Part of a small language model's weights: LayerNorm before each block.
MLP neurons of a small language model. Each row is named by its layer, matrix (gate and up: input weights) and neuron, and shows model dimensions 0-159. Each number is 128 + 32 x the weight over its row's rms, rounded and kept within 0 to 255. Numbers have three digits each. A neuron's up and down rows have the sign that makes its largest values positive.
After each neuron's rows, "fires after" lists the tokens most often just before its 100 highest values on Wikipedia text that the model never trained on. A number after a token or word is its count.

L12.gate369:157082077092119142124119120141099137128128123118069156135118139126111108135211068138150077102105213108165160184130075136126084144129121133123153097122149139087134126207173109102134153117127195111126167096128105123143101062090185150105139131114034146116097126109121148165115135145148113200138141114164101130151135105132093136147100176159155101165137182077096154103100101132111158075152121165148100140144098119078191092116096171148100139064163110148133060123086112183101081173154095
L12.up369:098139183134135132111110154090154126148182099120073124155058103113142112095126121115089170093085065046139094152176152171115159135097125139153128131114153048161113166102159152119199118114160060138090071112159141146115158136193097173060090121127120116182119152128157131118116071170153119129100152068140080107159137126069112090118174103135145133132178176165092162150137130170213152135140115097080164100136170155098109155104100118116130099161142096130124117166137094148148120164081166
fires after: " " 62, "oc" 7, " c" 5

L7.gate14:134177164098172134149091185136187135110151085090190067127117155082151090162111083122113093071130166123084170175096183141105123084072160108102121165093119111116135089109164101165104050113094155086095096110117166143175134119120113172121154102146155171148128104140150136206179072054119098159151114167099175122126126135081115124135151163137158174080155095132125110113159113125114108056166112138148174101185170135112164129101163144098118116116125102162137123161157121088127085134067154
L7.up14:140070185189159171093112137121104166160186130117080127098120154105128108079117162150091123082152099087140083105079195143150075124112134042118123156133152174130152095193141104129114134110166136154093141087184141165129158155114078102174128188112093125130133107134141140050144109078075173120107162125118148137151152143080106127074100136123181133154110154103141172092126092082156108149139116164117151165147082157177156125095132138192146188113182148110113139128090100100156045135126112
fires after: " V" 19, " B" 16, " v" 12, " K" 8, "oc" 5, "V" 4

L9.gate159:114140123145133103084149120087061124148142092196091130096154117133157145130173064194107091128142127097112160131102093105118111124184162126130125123107122076138138154101107186133114088071121171142148117059092117122116071150085139114096128136128148113073116205149112144118128187165158073173158141103103104147089136079106194150158179118127143168044153141163142171117122054106152143164138125157060080149130128103173157180130087143065128175125165126119152111116145163103076128101127171
L9.up159:112140117139169145064151057130149140136119125127109173101128164183137117125088123188046120143149085111129120102103136154133131134119112137096137153128103155083104176140149164113101122116136100129154116158128150087114109087098147075127143176095134134177104101210144132093092109138144102134057064123072125116089128111060148130157171130141105220141047134113088128124133190141174174179124102085149182101142097113145117106115101114062146166161135115115167151114169110157115073132208177
fires after: " C" 22, "c" 19, " c" 12, "l" 6, "al" 5, "r" 5

L2.gate330:119066138163082165172178150142090100158166142144152138143123124134128089085151138154129130112110122114130162097131168102121137099110121199080137114079128082105129093124158138124073100124118156169102096072153150101199136145064167161177131148108156094056130218117125097146131176149144093125084138137166121151173111131144179175112112136092165131078150088110069111135104133096157148170170109180189119114098155128059130076157157123083153114118134174079068138070123125113143172076132100
L2.up330:141140154160140181085121140130139110123163119162203147104149089130101118069107084074152136130122119147075131135115124112144156166155165117109128162097103095136074103122119107118099113079085067167138157158134084143149139078117086127116114129138131093079087063109083142156133109112155145187175138163171092103175128178209093181131127138142152157179117161097159157129096118126150156106128168212175089171102199042114107077122126149063110123125109128135099107159127131165176140082170154
fires after: "om" 23, "ow" 16, " d" 13, " D" 12, " s" 11, " M" 8

L2.gate239:133047121185196086118087162129135104095132161133126140087138088094114171149137155131140137167120109074075129136074126185158143087138140059126063106158146082127148110087129110104108140100100198102141109056145180136150099064143075115144105147167184149130096115172111101082110095108085178116122186169120102119105174165099137084182072163159182133099114162147126131166182125140088108081169135131113112129126128155119125112129129120163070163159107121132143113184120119143141100193144156
L2.up239:131109184084131117120139145160170141137151128137143160093162105096114107140160167143075116083106112091145114093094200129200174102129148058080108100092135107153108175078130128190143125126125149100136049160139130107119119121109138136117145126133169108099120129139135159135145120120144152049123137139042196135124135114092136152127124200171187129101135133143126142086133134147106094084192139059143160181127114141122098144133128184164126114089143094083140052124119080095079032167097149
fires after: " v" 33, "v" 24, " V" 8, "est" 8, "ap" 5, " pl" 4

L2.gate438:094129171147099148113079158054146162100117103116133089112131075156115116126136119137174122173087078156162110119145186158158205149146076124187176128150130112122147198145158105074106105163090149116164112162128095101164089191063081136101184142174136146154119062165162114166117093149118198134146110166051140154163116081118136153157090129113088107163070077173166164084081067156106124123147114109093170141132144146130085134123133121086109165173135153152112133130122140130145151129104119
L2.up438:183076105124171157162112148110135107173125128097106050153134131079163153141095123155113184089141156160097143135136183090116148093164130098074166193121140069072118095158120127141145048145096158117150149074067132096039103127109134132069065128118114137101083105115130107173196115104116076126147167162117102148143143138124158136134167129159144056153138131139192128113145103185096077144126088095111143176171141123165136135081112107146124111108142144158144130071189156096106138165140147
fires after: " B" 56, " b" 33, "B" 7

L8.gate447:180095158150141100104167069168172100136177098127098141160130166147136115162134053154107132163123108088166085148138120184140059115110126135125141119125154167095160101166170134084151106177125084139095130123036050138136130140146164123149093077131160219162019131134132151122154111157123117086197162124114097127175113090159130108147150115159113133091161072152128110126119152140113119103127130141089109130122122146177146123129097173200169117132106125135110117129114088161104055138150066
L8.up447:179130138107108078155085186104139122080165122131114155135109128156113095108122130125093133169061142099158169121133167176124078146140170121101089104116127149141111142091139070112174137173032133180111091106170053186138095165112190150094095146164084148132151096168154146087138126098177057106127134096094139134132101167176146149124113131120147095070197096135094137108094139130093112082155111161145130104143148160141126144109113175160152023162176100138111144165132139152177173128114120
fires after: " t" 25, " T" 16, "et" 7, "ag" 7, " J" 6, " K" 5

L2.gate316:094163122166163114142164125123103098148134091132110108100101138166125141117110155183101098129176157147107142129100101065063089146167097128075147141154128156199146121111139156115167128085058114149167096082074137155130137133082090134130076082117179046119187120121182118085125076190122144194141092189097088180174116154169082114148129136164145188143134127087126092175136153116146078123138130165130150173070118136198101109126126092168123157156105147095144120139114131093136092076094124
L2.up316:119148150216124119145098146164103117161063141125119131168162126104132146133131164084085113158113073099097143133136094108175149149127095196096111147124119142130155135081180090157135088112127053114112146160128053111161111175149139162165111122138122079134169119121073111159126153099165130146092139144071136129133154196101154141087204132091070131077114149129155132110127126161080163148146099087089066173145152193065105162184162127136118123215099154156196141136136155131120121139150093
fires after: " p" 24, "e" 16, "r" 10, " P" 9, "l" 7, "p" 5

L8.gate325:096132136125112104113068113134116164085149151133166173093180112167135087120114154151168104116144122089176089138125159144174103126176113141083161158151089132125095124182061146135093150175137144059148128170113146113142103077099105137169086144149131169157101105164144089069121119191192111141219152095169167148092121126087090135076097088139174092117128109196093099139043089142089087136133135127071121150154135176140155148144109163120126119125137103104108146157165151077125152165179071
L8.up325:150093094106111103110186077101208121118182170143113104111154153136121142085154096121117073132113081142124132176094101132134140134148136132123139120205169114113175122109152132132110153060144021149167114137167160218082142072131112127167156162194163112145138086207072113159135114162126077128096153108119081154132081170130201144091122120116121121123109055133118113084121095164176108128122132111104078147099126154130122135145150168106130141171072152137109096163173094116116125146162124
fires after: "c" 36, "b" 13, " m" 8, "g" 7, " S" 6

L11.gate54:140066165124153129164155153152137142097104121131131141172141139159120116099168149164039141184104135149168102120095131117104151125119178129119107152126083180228143132138105128093154152065109100189083130096116081124132112145105170065117092108126087109101145137085046088062144091129103139125131155115152110123112165151067187150109170172067091087077087115133121113129199136167120120139177155151179113126139137164170134078127174110100142151192106067135119164155115137110117125105094145
L11.up54:077089095115166170172128116193150177156077156178116128059171122154162113146189125151143113151172113116101190132121144096139087115118071126132055113206106120129095143194127129196132122149146143140119173112092150121069126121138134139118138126090124169122102141146094149115156076059123126135079133176107152132171168122176106117147155149120078118142086072176098088117190124149115098073154099142184112122101168113131109094127156086100083112124132123159040166081140119112158123113099150
fires after: " e" 21, " d" 10, " D" 8, " b" 6, " r" 5

L4.gate183:117148141093162131087117112107154163120169144147102146109110099104177169142164117102090098134138127083082129080130077192105121198153169140090183186177127097137099084099111050133123102100129158129139088074063129132103070100155131120164101166150164179109082130112157094116075106171139094128113124159138132122137203135144183146126148137098100105088166136174071166126153154114082109132144121090142158111126103078139133176086142108136121123167174206194124159094179171094111137110085157
L4.up183:155149074097122092102140147084125165145154116132107129134123204093188142111141133162112159097092108110091141163203119181096154090183088128127159147179115133134132093060119098102159170060152111134139113141106106150123174111135114162184093128157113096127186095201185142107097067146079122127141191095135128113176163102124128071093122112058113147125133080115150183124120112100170122110109155139112139094119155158118159134088030106106208127151150142146147127133120150115153176166154092
fires after: "l" 29, "c" 18, " B" 11, "ec" 8, "b" 7

L2.gate236:111162113131150133136189122173154102128212145157131103067120115102107093065091145150119089154116146166119122162143155134151138126116155097113181109158152137161115070048100096133114123090076110145124130071121113084154186113109193094133083146158137139104110142075118160095135085122118060103159176131169173123073166092100144157100131133090177102176171147128147117099112189121133088096125070176178152080126118112135118065142175173105179154144144128141138148059106102111085131176165132
L2.up236:133125160152160160159209091122100158109188183149117088070134109119078132075148126108151115209179115163107108107187144132115123148095153112184118113096149125113149175077151097120137119131192133205114140109148118115148123166156194118164071145124144162107129177096114164107118152134195139170087158126096142124133087112176176108103111151147068121136125082109158117096090163041115129128137104094101094073103096130136060107143158087137125120111139161125046157127124117111101106073116141
fires after: "nd" 33, " D" 26, " d" 20, "d" 7, "ou" 5, "D" 4

L8.gate433:120139165140157064111099151119122238132217128079068078120115124066047150128114113112198082122091150093134122073113120180113138157143178126142151102114144058131147097097138127092092088100116183064106125130131139118060128122110174127108133127110146109102115152118134131123156155115163148171091050154120141170117147151145147121102201146113180110149165125172130108134121151154154162143103143111136182146104105173121118126127101180174069137086145169110099119127177107169106121107096130
L8.up433:111147172124077131107136160180109154102134146082137113105156122145131109101089091153077070188093124143170116144150165158114147165083156200126104164116197096138150103138196140117169106093094127105100179125117133165124062136113119119116137111154083100127098129060158111126171098139128167085141101125121129116071139183111226069145099148154103031131132158171084140111151079133157119105131070115155163128132131195159156127186137182086133130138142147137119070124105113083162163117119133
fires after: " P" 18, " p" 17, "c" 15, "p" 14, "u" 5, "re" 5

L5.gate31:144099160149126126121132091129158112120061161087111055162128130092080139134146124102141173029126103150132082169187203133201146095154142151119060130126067121175125120156151074111164150149126135155175169127094141147101137105126127071151136063066169109102111208141093077138160117187117134183132079089115166128136162145120137180135113104149064144133120122101128127096158123125168107076114163129174098163077140094130102110142154137147155117137179093127112093102132128126094142117076161
L5.up31:121064101132115168093154117184175126129106174164187146139170075122149134126140164167112116110150125087077178180133171127137130119119111141129135113110158180111113125160105137087185148135136124132132075135153146183214128069137149129112118158122096099107150128105117118130113139204169159073094129112098153196143144119077135180102103131166123138058089120132145107076130133059110151125114128131070110166175125153135084118133042071131112098165087061135113163190138140116128179073094125
fires after: " be" 33, " le" 12, " S" 12, " s" 11, " al" 11

L2.gate83:100157215176121057103130178057119120134200139121121129110137102142045181144123157139158148103083138145156067153104139123124074099141143138127149154135121161128130170131140118087124112167134132103142147130124101099203105101109039129131102133097083107133127103085132130136145060115119153168109118124133074165134182126092152154168147143131181097159097166124132142145156066098075161167105134115185095119180186071141137107181173131180118118125062148115097109120108142068116146122094153
L2.up83:136130177109092090111145144115174120173099077137116100141117109102116191179154116178105123172158094156114103156146201185131145091095098109157096168168123138144102105109118125139098149096138149139142164089078123147127155161110096094106059099180089102107171074109120106121176103142140136082182164174123126167066166170159133139146154104118095068123117102128191165151102123094074144154164140070093100177177121136138130085128149100169129087147159089086062109109116085075107157197120103
fires after: " B" 26, " V" 18, " m" 13, " " 12, " b" 6

L2.gate391:170156113122127128086149151144130193159134150134162096148117131143103115120144180169152098166123136144166097088096181087180145132115153124053110133069191148164180108145121098161112084122128137152154137146108104125143156174133110159152101137115093159126106099078179114081138147154200133074059155161118143150067166083066161134096154124197091093085092069165170150120100137155072157094124112140166115118114167109098084147126123186080128123156090171090128094112168095120098092090097077
L2.up391:116162110079133086098182111107134114158123147082114158099156132186142171149126136136138160131069101110119116134096061145146134159128139078116134125094187088097151082173147138161112096105187151198109136132171120177118142101121130130171145116110134243197078104119142096130123101096198108109078131165071073083098148146158166167048139113134117091135117105153142104141131093130093169100068137097110169155140124093134160165114103098124205135157063117141113095122163081119125132126129151
fires after: "d" 38, "et" 15, "c" 14, "g" 13, "t" 7

L10.gate432:175126085097076136161158076152141120091183139145198173163125152131082078151112163155112132101150171165134122190106117110159153162089150156179146129135085174104163091097130116119097128129142128186103092139082137147120127154127125156135134129080129172085121116115084143131107131162130077133139070171105144129137070114111116080175143065146127114096084063166149123150141112143133157114070111160094155151147120090097143203154089159082128160141141099156081066141090163114131049113210078
L10.up432:151152107089111108183141133138143079094128143180118145186183160213097181113110093119147092109146110106076096172132141144123133146138093154111097159135145177098141090173146114069136155157114081160116103160170157091150129074118125082114125111126120126134109147132166081097071132132120099122101169106107102116105123036184160108106116149126105136165200143158121077204083128096073140095091168168139136131130074069118140166166166114120106108142153109203179128147139082124106146174080152
fires after: "s" 27, "es" 9, "os" 9, "t" 6, ":" 6, "et" 5

L4.gate313:120149171142114103127117158139093144102131107192146109125124145185148064102164073157063090154066148077126146124136141124127178176140140091145146148097054136066152131072151151194124185130153077192113134120114107144168126132172146113126115186106124101139126142104133086151163135129078135130119131125127137116119137133124138087107141149142108166101101122111142135164183114039132119103126063171114043104092120137157152107149069140142119098235102209074123086110131148151111104100135144
L4.up313:087102134086108099058167130113103150134147171116056121131100094154116125162172152133073131133100071161107097152126141149135152166190085185147091162162122105133140141105055170076119111114146142140123100170126136080167182138111096118158094134124136195090109083137166140113112123063075150114127110095117161095109229165107176080137113111178193179162116132132147165160137099137108132162172132118137107145084198159126113155177170148063162171085108127146140129085129127139138114128130091
fires after: "c" 21, "p" 17, " s" 16, " l" 10, " L" 8, "pp" 7

L10.gate162:074133135125074126094095100133131125146051101124164113191132126120124103148155150165087135145058137074139122129137174144094154146135152149130142183120103110123168132115197102086118137143107130097146131132197136172154117119104162136113129088200111104104191102120133134152139135146135120146188143091172115132123200126091079083132199124199154168107136112185105122101099106014095138116148078155101068115146105141143119179145133184120120111133094112099109088063134106117182122102085097
L10.up162:108136145106183092119152150136135105117080138121082131132134184094073097055151176220131157105117117182130156180118113127116158122125090094101162105156159150137179078137127141180137079197110055139125102130096122128186118171140119136160121089108157160110099132119090093135096143136115186128128058166121165161151120155116111179100097141132156187158159106080146099090115121077128165063159147116084155197118141174095094150197123113109114124143115098168117096121148098159105087067123162
fires after: " S" 22, " s" 13, " L" 11, "p" 8, "s" 6, "w" 5

L2.gate38:090105141152163024092130177070182124116135196083151115114120123132119160081139132096141121139113087108111146122116107117137079150089212118127149129124172083116109120101109095136081125100148141171098096170219175099090137153139110160011096127098167102156153135095154157133107111085178129161125129114100135138155114117159138140167138119144182148076161151108119102130130115181186121103103176132143118166123111173144041158161146107183149136104132123117065138117127142093135146116115180
L2.up38:113089129151113142163136080099121134120147194082116147089101134129097156071087160116181128125065116137125065133095157114123144136188117111180139119140170064168192087123133069092113066119145116121103112138149159090144089106115172157111100158140092114098091151098107138130113103151099142165124178198084146174097149154083176119144149081093149144050119125169143128170126158175173134065103172154071139174112148128092102201163106130086161156145121104085162109134152164189127150138137145
fires after: "p" 41, " P" 24, " v" 13, "f" 6

L9.gate233:123155111159107142099123153086107151134167124098130137125106149075161185142122176114124160082055102099108104089125100186135099103109216175089178098119113151188186124101137060101082133174166174103094140110133122059134146120108139120140121089135159175127140150117139135131043151130140118139133143118159101198112124146109091154150132072194140131138116089154129113159135200108162137155045119119178112153119113119140088089131125200116142146127143154113098072092107099193178098116092110
L9.up233:149098108080133154093086142169130179126164094108098188125143091134123144101066166123144107178013098116109058107141147155083121122149085107142060126105136130145111182108127176137139148117122170116089155133159102139114110084151181146168110119182109151163173180089162108178109104166180073091101191122119132074199094143130136108118111130118120094136099089088122122179129148176151099101144118129122158180122134080116174101098136154184148068170126121129103120136105155173102111109154084
fires after: " p" 20, "," 13, "p" 9, "ul" 8, "an" 6, "oun" 6

L9.gate82:116118170113135097094103098062111095124125095172128146154156069135123138109140087165062088149121130119121047095146110067136143135063121163179148087117116126144137093141145098144246142127131096189120197121093103111127075115082149147145137128193166166116136146176098130112178071114105141152149160186097076109121092103172055111159083086116186140122123158144093121151133104155106158139110135123118200133162155106155129132169098171164125104153098137092119119131120111124109163096072123
L9.up82:115178170106109123112115152093130132091127115107148087070164107137129133083203144197167117120119129120151104117144136131142168079165144129102108121117089143084211046112123088176171166139123108131182132113094068134111153131069137133108123117152142167148119078152148124123113096051121123080117049150118122136158135083097170139109158149066109152134134141113212127125088159156061138119109101154176090072177121130108116108108190127175101084130170133159192109140117141165083129149100161
fires after: " E" 10, " C" 10, " c" 8, " K" 8, " T" 8, " G" 6

L5.gate62:167174159118081155091101115133137136035108136111127149197108140135108119132104115144164109121173094135110117136123166076055044052205155094162161104083148115107154111115132148107125109137111153124103140140130139194126124110102157097138168154152160165140170175115108170150125057159115109099133097151230099107159136128161135155100157149100110104180132170171166092153101103109097145136117122131193143135082121112122159081101116111080169129157117100104122178153144077100134140188186141
L5.up62:130110108170187098090118136091161168123097060151098079102137141138143093095121076110100139153170114137145134103147083101147147116180125135087129129152073078133109118136127094088095120089133168106151121134190121154124172063137121107131154147055128165105129129136122102119158016146140177120096151129150084089214132143133128158137145171143133123116102189115062119132117119114105156139158169100095153136128183098077141108069183137159188126064169127127161126153088109155205114133183142
fires after: "o" 33, "ar" 10, "id" 8, "it" 8, "in" 4, "i" 4

L9.gate61:108139158167154134115148095132075127102202156166045149113153124133172162128110054188134155131075144168112099119131178078099168132143156157068123115106135077130067097152107127145101103159131157139140109132132098122164079159131069111091140132103150092077172134099162123106128072153138066163162090106115154183178063138164102105125161071163106164110154186155115124162127158100154111115099140141126133159086077089168174170122076111082137128080182168167151159138169124133130106158111135
L9.up61:115090204128164132129096104151152114088190111089086127129095151172117153170080134187103131110117094103129142115114091116183133124120193169104137096116085099118086130095120145117103128169138095141137081135188189099161188105103171110175159143109127110153106158134132116175121070132108111140129110126163135053122148073109043106160105078099134120140089060142077144121103092134180131109091214144170157160114127158169129087139092142121098137154109148079108154115124181088150182158156173
fires after: " pro" 29, " p" 15, " C" 11, " c" 10, "ro" 8, "uc" 7

L10.gate396:125091188155147097181131092107105167111129161118148166156126161153158128139084138114114136130119077111145161130128176085159147139142176175096147138144133044144164085091147114137082115111131140169136128127122134062152168143135120101076140136089185174152081059091156132123123122052097123145229117089089100110120149080189173132103119104133149094134092094126086135120070075123187118143107175122115156123074125143182096149121184166135169125186147146091137174107131134084110072124119170
L10.up396:124102107163114112175166157173182136076144183063127209153126132129181158131056066192135116176085138134189147188154147150088094176112083145177075096164127094122162120120122122110131114109156138143151065097149145128138178142141129137083085136114079166085158095109129100157080096122175162114098151064105152109158053118154149113119059108114164088075139106147161192165107175149148125134116133154085120161121133117141160091132114129115087140101139111080149144120113128122141142156081142
fires after: " c" 17, " C" 14, " b" 11, "c" 7, "art" 6, "n" 5

L4.gate91:159083163140060020162138158142106137156109112140175113161139108120076172110123112167111150158126144145156141093138118114134102072142127132147115134113151109117100126149091162110128167100115156116099150076124077190094153112131132152092155157120217180141178182172154101089138099115147087136112153115131097149155111129153124156070089147095152146125108168120119116171152217104113120171091152169131143137069044175102088122098160065162109126163119061157095131141158118168105166115177110
L4.up91:095124147163135127174125096105114078099141105127114132081175119081116139158149104175119121108159116074080147030093102166171128148178130171120166129072110112143128126197137055147172117153112143092144168109135105140171102156098162112097154100184165116085132116147136091124117111097173138171108147118121117139108112146130163144057130169143135112081157162126141092179138186186116094049089082118119128199136162132128126093170158147165126175116112046087099080108110109152149166170155107
fires after: "." 69, "ir" 19

L8.gate53:161131131111096125171090103112108108212156046117119084118142124079104076157137166138120144106156110121060092123108121110113110170156084150160160138098150140135131133154136127076137167120158104164106147175109158053198131116207093128128091196169095111135177065137180088158137123144158115179103116128113086163148110163212113096195134103154134178114047122150107138130072135132127107148130129154148141094077082163126120120096136184145142144134139088134107131099166121104078126089122158
L8.up53:126148133050172112128182150144107105207067124104149131108111138172178118135164106186132114155121160092193127099106148121107125122140126108172113133068177124106108195115158105174155119157100171109144132114170134142175011068123152163137096114125103148093152076177127209087158161158076149158093160092116130090123144116137151141103083133142091074160114079157163093095143137183173145123113089126140134120135103119123121099095150106124145122147155111097088154115097069111174113120180101
fires after: "if" 17, "ar" 15, " b" 11, "ub" 8, "ud" 7

L2.gate346:083118125159115103114177084148201096117126129142117145108184131126192096158096094167125121177153141171180149118042080112153135098177111178118136128173131104097172150183121100191136134109109059151077080111118133112116098158103117147090101089100078149066068127146115105130142138168161160142073114149152131139110102117164193165179168179133171122158141089151094091151127072122110154093083095123121138127143096147141159123089182125123128089095169181086145122142159115070099122082145153
L2.up346:054209074135129121109130082142130133161101137122233144096128182138183114161145120056177146137144132119136167129124155134102144128095162177117147151137150147130094164128043103196161114149160215128105086127129169154102140167139115083150111129122078144113114145137085157115164119120076131132110133112092155106075101099072117110114151070153103107077102105136139147130161133164129152157135075148149101072101104136169205135096136119085091160122104158102166134128155122111117085135048131
fires after: ")" 26, "," 20, "." 19, " is" 12, " (" 6, "\n\n" 6

L4.gate260:120095083066123120049144109196126148151178163162173169097107167078136096136092119148147064162125136194123099091119120096132096081136199123068116117108141112109116120170149124112133114151177068127151063187118099175120131152124188106156113128138107145128112090134183108150041118125124165026177147141169187128148102118132120118120153065093133077124166110178160171156131153192092112098138085170135116115136128128136122123088124089144161140151085138121126114121119087131137120151128155
L4.up260:116114104173086200080153154146129098179216170139106153114133083112140088164140110048108142143132129154127156129160112178138149119153195127077117152081170152126163094141142058137111089193176109123097100180108127147154129190156115152195123128135075116119076144163172118138131096149100155093124099105185139130122056125105130106127092127147129169113105082178092190115141122118090182170077089082124147120146098116100096120103112152121122130182113139136147082171134110110156096136059127
fires after: "c" 32, "t" 12, "g" 9, "ist" 6, "ec" 6, "at" 5

L2.gate167:166079130133129097138127118171093112162140181082129120131131110147090101159116135202163138083112119160110103137110140104174127131161095133129115127157138064122125122106052169108118182200086124135109104145118096159143157130106124096054110135122118111186158155170149141212143125146107088119092078119157125102089075073136109122164121049174133100224163186122165149150096120136122084164082118126161074147170106086118202115103110136114103099105166095169106134130186126106123162150092138
L2.up167:208021100106167110107094112195114132142116141134140122121141140183073125141131093144106187094142114118135117136138176135130119106163068154105156092148109137119093117124136135107134108140100155136102100189181052083170175093119118098119098116128149096183116141141130136211154097132165137125086127083136117138107094092138145103141117111141155106172158113119155146145134079121105079163103091133163033178141126125115205096182141146166124108108111134080166111140132040161162160120127181
fires after: " V" 40, " v" 18, " M" 7, "p" 4, " H" 4, " C" 4

L5.gate400:138114087076113106091052143193118091168124157129132148139150114150145162136124106114088105162080045162108106167116140141078108068168098117116139123144089097143087143166104095129148114121164148168096176124119115203091125071100098098097099130102184191158175091127126083117060129078154133097149137080144107162130114101166128190127128099117120217107115116171093143129125106135156159148185090090124190095150098148110133145148110176134144148154082140166092105154166154130104142186109176
L5.up400:086140153114145085107092097136178120080135087152114093091167068122104111115097135138149162135130150142151189105117120151094146120103145166160148116169113108131144118137131136115160130104178075121050046092149163165138154208137134042095124171162198119156192162082136132140115130131118121116122119092101142107055080113181124117131136108130122151158121177081095152108170092125155142119126068115079143140121196143136131091071136144145132092153088139152055219111142100149113154170105138
fires after: " |" 23, "th" 15, "t" 11, "ess" 6, "s" 5, "2" 5

L5.gate339:085168156127123112136136111107124120120110070187142177163161127103087108140109094155115133096122202118182122209156094183119122136105129133150121144096149106101143148141158133140136168143174134135124105132159159156138114123110096118142118108042166158133126198111069145117198121105169145132138108060093040095132167100075127119137115129176159092092172141135149193123053159188099120114076108149100194144140178150085095130164112144128102099076109130111153080120113130147113056139171125
L5.up339:087085079164122115077076109133204128100147143127151112091121094107180191192119144080131163102092155085094130113189136124129167099116070144178164151098157143124096168110121167125100101131083113152141127092105142124166135163143105172040138124135139151124175125134156138155093099139216124182168095131133085106147079179083113114193120098106103135111091179094110083162125126130122080136149150130174177162125197087133151118159148136111126060121163139110152131129185093152118087104153108
fires after: "t" 28, "oc" 19, "al" 17, "e" 5, " n" 4, "or" 4

L8.gate156:184164115099124103113087104078121179076108104113159128117059161095120138097137070156092095150188172101065120113152107160089142149134132120142167118082061113172142110173104087069132136122147130129110125111122111103108117089115108121165163107101171105155113151128148132139126090191150142075119122118176118113137107077137176186150211134127119140152077146186149111142071132124129192163138068138157064130093154041106142150212122147087145110108127140143150144110148132147057151141093138
L8.up156:179133105101119088139143082157162117148120092132096147057098125147124096102137137099087146138110122076094122165135082124092179148144115128095116102119104110118161153134155087124131124092099123166133119046116126126132145143173132156105160108151160101169131167180148145109083129166152135151137164113152167126143062133093091169082131138079133131155106169146162132134151107162226154108060114130166078183150162086079092215119111123076169199141092142149155131156114148070088159054073104
fires after: " K" 12, "b" 10, "v" 10, "om" 9, "t" 8, "ec" 6

L4.gate375:110116146148102109146104173178150103130131115097108155169147069110139113120069040142112203122147128111081131121133153113124118079160105174090116112067132174209168188157101124130139055134122124119141143140138098122176101111135137128163157116081161069104117183123147120123175113129167149105155153110138206110117107099158152147125100145133147146168132127107184083164135081122100196098141135157210139158060134073073102144137156160115107146104166160125126083120109123138143139088037140
L4.up375:113126100110099163092106071108113098126130107109174110115150154142120081199064135127110202069191171093061122156152178145153100134169136112072113111142168109180046113116138136106095120216097109090179083136153098098172142083129162097135125156165114127108095148128087132168191127131145099151129160160176140115146113106131130142145091140148107159168127156117149152113148147093064174053097162148156145129134139090085118108125127139112105101072066119154185125192136086135140133142103120
fires after: " S" 15, " N" 13, "ec" 12, " s" 8, " M" 8, " O" 7

L7.gate295:123129175156111131094142118178108165104115158128147117139156148106114121122188126113141098112174141121155178134120101143084183104058042114116086050115103121132126124086103117111151162152082122150067111116148129144155093138113092120143190136179129097193157121110148079133159113168137128124137101120144108110164169168124108169137184159136146130187115196148110114120105166114146144121201135135158126122064135099110128123092155059145136180130122131131030157053073131097030108143115112
L7.up295:131168167118156080165073078141053169166075107101090120102123091109134092121132089123150152125128106092128119125142103115118172107138128122164141126182154127123123106187137143078131120075171135055172152142191092142080133126090154093137059214094136129144151144144129122146133087142126068144170135150143145108178121108072123195140127136179140159171105118115091115126188162176155154118167121039098135089110179119088093129145172156113120164132179104151184141116095131061115114158125098
fires after: "it" 16, "y" 11, "in" 11, "j" 9, "ot" 7

L2.gate104:159123184196199132091139137113115110168102151116100140136169129120173109141165119179071092132093114159124077122128169093116196136121145114092108135099148080131143119141197153101138120079124159139097083152147133085109135142104145104111141111051090116110149071122168131169097084062132053139167214122169098103110132108106144088149208134104151085125093144117148165154112132125175134129117064131056142108137145154090160151102147114127113122121120182128153117068204151133146112175122164
L2.up104:144162161082111167132193089148101173153123113105141163131126131108178157116093108218096119128099101101130172097141096055157171106076126133154118144166163132167121102127090156164121159107050137125123152111101201087142075066087096161080196126114136127101147141121144161129056011105095131136107154141094138092108124138113101159178097149098163158170118141131169170142193147109156125168154134134101105154125106149102098170105130159140113144158144129041115131117140108136126111162118133
fires after: " c" 70, " v" 14, " C" 7, " ch" 6

L4.gate389:158194138149109108108124131145098073155103131166146126108103107180080100084147158151089107095134158122098132099147089097082162163183189126160108126123071080165144120130127140083124124148128186163133195116144119086055159131063151159109140139104102171171132164113143070083106068108182157162121110105102142150205134133142112094103086152186156128161134126167096120107174149122140148083133136150124152114126093092117152122167043097100155120087140074112108159164198088150145124141187096
L4.up389:100184127148107145130091159103083090142061112139147151106160122137101130141152113156144131094144145105131154117136087099099106129165147121149104126128069086160153135098120143096147130146137094136130150134107167098058140173178129175089187079059139208143093157079155114167124107124160114209137143093144151153135117103153127071099107171184184095151115139131127160158205140121142059089101136153093105108116134125096156127168055119139143188073110042170081130172178112154141143129163115
fires after: "." 99

L9.gate78:147109160130153097150097144135138096190090135151138116124115118058151135079095173112086199098107133215123101109136164060105095122124112171091134146101149115157093158111069102151158143138123144191123056096151130082174177089164132101125087116165110107141195198130137150149157129134099123161047147165115153119094157140133103125164200100112132137199191151109111133152117128085087120107124140115143142174123063095154112114164155159091079143137078144108149130186152096098161115130136153
L9.up78:156091165177128202124108062164187113117132052130117061111177142129098093135102146092137154115150072087134084093167119079148144151188162106149110121091122131157163100159140071157154163172153095145114111121157093104160144140133152125130098124059173075120171154130087128212133094144157090046101130133146139158067143088123113132122146128107163147153109180106066154124100134127109122084151121111102045125112184106145148134199145093167113157109124161162140146123143111152139167139164134
fires after: " P" 18, " p" 14, "a" 11, "h" 7, " H" 6, " V" 5